config.yaml
attn_scale: 0.125
init: "uniform"
init_std_qkv: 0.0269
MLP neurons of a small language model. Each row is named by its layer, matrix (down: output weights) and neuron, and shows model dimensions 64-159. Each number is 500 + 25 x the weight over its row's rms, rounded and kept within 0 to 999. Numbers have three digits each.
After each neuron's rows, "fires before" lists the tokens most often just after its 100 highest values on Wikipedia text that the model never trained on. A number after a token or word is its count.

L2.down663:523523487515472505533485494466463487489492494496526478482490499519492533449474495479476468484504466502523497491526525516510524512481466484519592513491496524459501551498484534491476475556502524503511507514534501481487530506511512546520497478525487466502503405484531465534516499511507474522
fires before: "==" 13, "===" 12, "|" 10, "=" 9, "====" 6, "L" 4

L5.down724:480611541516475495542504515489558482480492474477555497540502511511457495501494450509495480496547483503448527506500488504505504522470513511512558483520497502487537502520499517519477491500498515508513479510529508468537500505528497514516496489486505505477496380498532500530514491479509492433
fires before: "=" 26, "==" 17, "===" 9, "In" 4

L9.down677:498477551485543447508486520477485483520492494538476473522521473530520491439496521484498443505526504462525483466479520496481469535496509535520522533477547528477507489452474498489477483459532507500511474531471513483516492476507476531506457491487476517425469504517500469457558535486488514501
fires before: " " 86, " in" 6

L8.down484:482546495495493479477526522538504489493509497543521485526473537467486436479532509505484509502460476467495514467491545522497516473498522501505446474468438515479479500504495460494481504503499493475533494533521519497490524479467499489523519465464529496518507497496465509505528532543547520465
fires before: "–" 22, ")" 15, " " 14, " –" 9, ")," 5, "-" 4

L5.down402:532483508528522531495557500511521528520470449483531531489510503502442451514528462459517504501497483495541526467474503506490484523471496544546517493500482508485495528464525489482523512492483508505542491527485498504477549500489518498470493500527460469521507474479522496522505490525534495497
fires before: "==" 22, "===" 17, "=" 9, "====" 5, "The" 5, "In" 5

L2.down260:476548498433520525501480513501497472526540530513481500507493523509508539473516494505494531468500455519517497507481472500515469509494498509512513501560495516522505520454506499480482495493466513505511503522502498513536541466512524481494515484497487520476527500542481517537525544493479534539
fires before: " of" 28, "quarters" 7, "ies" 6, "n" 4, " coach" 4, "icle" 4

L6.down287:527513490485538475489498473514560515469514505546479517521524460471529521529521491510470496481466482503519520555491500542515458444507463505528483516539549556521519504506493464525538491494496493504445511458488467529493505512540534505488488469515529472494496534453507514487560486508537505540
fires before: " |" 46, "ax" 4

L8.down306:455477498489523508538502514464514488484503514483523501512511463525456523512518488507519471526498534516547468473506476503491520500540481490496518477512511520510550516450503529554505488530494507529506474498499513468552528488473542480505506491520464496501433450524506512501482485510467494482
fires before: " |" 44, ":" 22, " season" 6, "–" 5

L8.down730:479530474495545495571490470504517511513451473514547519539508488548497536519501503479510460469457497476494439510513498483512516512533467473512512490502499541487488531495534441487517463497517467472510510511469486495525511513532504553497538519531478512497524463462490485454486499498491477543
fires before: "=" 43, "===" 10, "==" 7, "D" 4

L2.down185:500534469542552474541487468456513512503514465510506494489502520508543482490528520511497487520484497537519485481460508506528531484554496505494510493486501458496518462488518490479489530503472484493529525479451508535492561524478510478459502527514550514506481499530509482480504472532475503528
fires before: "." 15, "um" 10, "ú" 9, "ive" 7, "iving" 7, "ag" 6

L9.down498:500505486503512429493497518515529480489527503503557511498533486519490446512520525457464534508531547507537533489475445492477504457499531493506479471491457491503508457461550479499531502501493518454476487535510517522501479504493503498460527526508470495489512443484485534485475485492533528486
fires before: " " 45, " |\n" 13, " +" 5, " −" 5, " |\n\n" 4

L9.down270:522514512493510511483494515506498498487526492451494479498449490510511497494495488478452509485513476508468494477516464522486512473497520517511498506527554500504487515495498478536475482503514475469527540482488498537513489538479515493521490498451475486498518425505474568500512537526547489517
fires before: " He" 15, " In" 12, " The" 12, " She" 10, " It" 8, " His" 4

L6.down206:546467531472468488513522504494529462480525526516533513545507489496446464496514539486542510507517489541500509517475508543485507511479471509503508459455497486488518519507450481452511513532484498530454479478484481503521501474545468565494462519515511511509481507470501498489539495508523519469
fires before: " |" 44, " Label" 9, "0" 5, "3" 5, " |\n" 4, " " 4

L9.down3:480524514484471484498474509482503498500462475512503491509482452515516479506485503469522498508534523492487524510503451497477498533514485493484488477523519528459483554463519522532503532519518495534480499453510508502525567481535515488515497516560463538509516426540484552514464475496464468509
fires before: " in" 33, " on" 17, " at" 6, " as" 4, " to" 4

L6.down291:495506510441507513508494552475529500519557525499518469538485524518503511443512463484499467481533491497494521509458495519474496495445494518508560509526460508452510515491488514498511456515489500491518529524479473510488501507483507513516494475486498474579542424521553480523507499487493481480
fires before: "-" 99

L6.down563:517478488491478509534511477501533523486535512504476471506452525503532465493543525483484484565505468470495491511497494549515470463541473508503524537530534512470479534470485496552526444513520515514489492514497483489546465451529463498516485535453514536501537503466502493475459500467497522449
fires before: " " 38, " P" 6, " Notes" 5, " Ref" 4

L8.down755:489491462526475510476495473533495508482495506542494532509496524511508493483483505485469503462480497494506478469521506496490506512510479502492508496498508485493494490522563495512521478519484507476528435513513525545486517464499500512480492542506469520511519510475542511522481467544505548480
fires before: " (" 22, " " 20, " p" 7, " |" 6, "m" 6

L6.down561:497512538495538534526507494498514488527491487483527484510483483505497496462511514484526493455497483510514465468480498523484495489490459492540543533524488485514503518490491492515515480523490515478518518497515524525530493523523516519568498508511482489496508365470496530516490479541557514518
fires before: " The" 16, " He" 12, " It" 10, " In" 8, " His" 5, " She" 4

L9.down520:454569470525493490557521491516478525508495512492530546463501543526515458515522519504504465488525535533506507502510488461491525506505523564495534516523517470473504489492450550471469506516509505472454544482476456478521503478540476512546513523520497500482511447520471479494469500537479504478
fires before: "|" 56, "-" 24

L8.down689:486508490511441462518558483510442472502506478485511467513514546510509489499478528508532542521470480531477507568508516514513481514513515529495497482508501434500494476493494487539547514521451493532480534495474509490530496477483535506469537517494497521503516506457486483465517510518466503522
fires before: " " 27, " \"" 26, "y" 6, "ed" 4

L6.down455:499529513496520518547498516495492500517488490497519492522497487501506513479502521486517507464508489520513478491485501508494501504483452508521548550511496518503497520483475460522501496534472507488511514511493498526529494540482530514560499511505489482511525378465521546517507475548562499507
fires before: " He" 18, " The" 14, " It" 6, " However" 6, " In" 4, " His" 4

L9.down86:499515499482490489482508513506485540498527475531529530509506484461506456501486542503527448484464462493503525491451469516507451489465475534508487478515505461523530501499478479466478540488468538511505523510495495502504535469520547484534503529507482488492473496500516484492497455475496488501
fires before: " by" 21, " in" 17, " to" 12, " from" 4, " and" 4

L5.down22:515507511510529516511479497514469487521524446521532501543533465498457476479471442493517503516511494528508504542467515499498518505502537466518579510497503499501507489496488503504530494472498556506454518491504494538511487476532504515482520516554466517507487396491531537523512495496534534460
fires before: " |" 30, "==" 19, " -" 14

L9.down656:498488513430456497443482500502520505468513518536507519481499539479568464552495515514478497508507441449489538519473521532546493535495440494482490474428454480516515493532496494496501499503479499452459502498517515494487527506519519513528529514504494489475537455506517483476504517559505494481
fires before: "-" 47, " family" 5

L6.down216:512478502514480527495502503539495484525495502487542440491454559496529497481513502480525517464486480518518527482451491509485449521497475465520482541507453503489495561508477475505478513529502484510479522539531483529498458513493532508512516508545481497481502394511526476497502496541579472540
fires before: " He" 28, " The" 7, " In" 6, " His" 5, " It" 4, " " 4

L8.down270:469440488501525471530523502514491486500513468537577542497492520497547513482508494522498532490507507526493521536460521520514518457524510499473495469514471572510504472472460464446527489508492500537559515487504507499500466531496482490479505495505522506470503529494502532452511550487510497519
fires before: "5" 22, "6" 18, "8" 9, "7" 8, "2" 6, "79" 4

L8.down427:510520457527507509515491450541486564493543477505518481485503490482545519519539502487469513488488519481515466522474487502505514530528505525502483487524496471490502513451502455460504458541497560538517491503485493473468511477503487482545477547499483497503464547523474482486463470514465496525
fires before: " |" 50, " |\n" 16, " (" 6, " –" 5

L8.down403:484475530497466475455523487500516512522507532516559501495492522510483516474515463491492487532486491523442523497513478482451446502488511525490450475512527533495524524531474510485476474498527536512536487523522518518417479512472475527509520501533528508480471514525505455506514527503500505463
fires before: ")" 18, " " 16, "," 15, ")\n" 10, ")," 7

L2.down116:498516491476544481584510461505539506451505533496503482472490487479499511471518498490476451467515501527475480468532531503502509488540502498541453506519468525507496479513509502487523489535484569496489522488492480569488457525495500513481503499470469525497490486519480548489535499505476520487
fires before: " of" 30, "ially" 6, "al" 5, "ial" 4, "icle" 4, "ies" 4

L6.down44:479497516463514512497515519470527534538504450496527498514501500470475528457481475482532499496519504494506523476509515489512447493486474537506568488507489500544498519504459416549508503513469501514522475494494496507534516516509501468490508502507470481531490448490559541505483483526548471482
fires before: "==" 26, "The" 16, "===" 14, "In" 8, "S" 4

L2.down29:436540517494489468592529483512495500501507504501513507467530507521500491485515526487546483522507556482499483492495476474502473497498474524524544498516516493466563467509511513467449500520529517519491519485505510490537468482522496507524514495487496503515500442476535506516467496468537528523
fires before: "|" 39, "ulation" 7, " by" 6, "|---|---|---|---|\n" 5, "ul" 5

L5.down419:466556498529538463571526464511502491529466500522490530493491484490504497456544477477458479528537513472490539502551501512503481508483532487477526508506496527509509497513532480492497493502490521474466480483467504482478527505488501540433470504475494537510456484504514499505524498523478500482
fires before: " " 49, " \"" 13, " T" 6

L8.down428:493450461503487504484517522530489520465521501513459514474467490514496497488515485537502475462503495539501506476504532483516532495530536529427507449507489496526480546525463509423457501517490503513478536516528468497494484485509469532514502514515467506496499509466502521496488509513514532539
fires before: "5" 13, "8" 9, "6" 9, "p" 8, "4" 7, "ours" 6

L9.down141:457521500485524485482493501484491529548504524508547500507546517489531522495511521499492507460489501464487528458496478488501490497464502513460484472520487500452498489538494477525511499485466517517485464492530521466473469537486468509500440501517522498498474506528495470530506468477499457490
fires before: " " 41, " January" 6, " September" 6, " October" 5, " July" 5

L6.down760:475516493523526524523520526502513477504522539477474509524501497501524494521521481536508503465518458498479514475446497510461482485490516533524499541478523515553498508492474458530549522524527491486530506469549470526489521450486478542510494525475494461524520441508540526541471497567529493486
fires before: "%" 21, ")" 16, " |" 13, " |\n" 12, " m" 8, " (" 5

L5.down205:538519471500483524510528512485497502505467525475476509481480492505469516502507526511528471482481500464494502533482528527483511493477475468529518505495504474491521526500497538457510475529539525500475539564506441496546489487462524522509548489513487484474491465519556500466507489515489513496
fires before: "," 26, "." 23, ".\n\n" 13, " (" 4

L9.down593:499510514508506444497503465472508497554487494525507494461502488524534513469511477486473531487536454488481573486507522508485494525494485544492575463495499542513514509447515454471471488530523503483486501543503480504490509532508518517522524514524492525501501414475523512494488503464534503524
fires before: "==" 35, "===" 29, "-" 5, "====" 4, "|" 4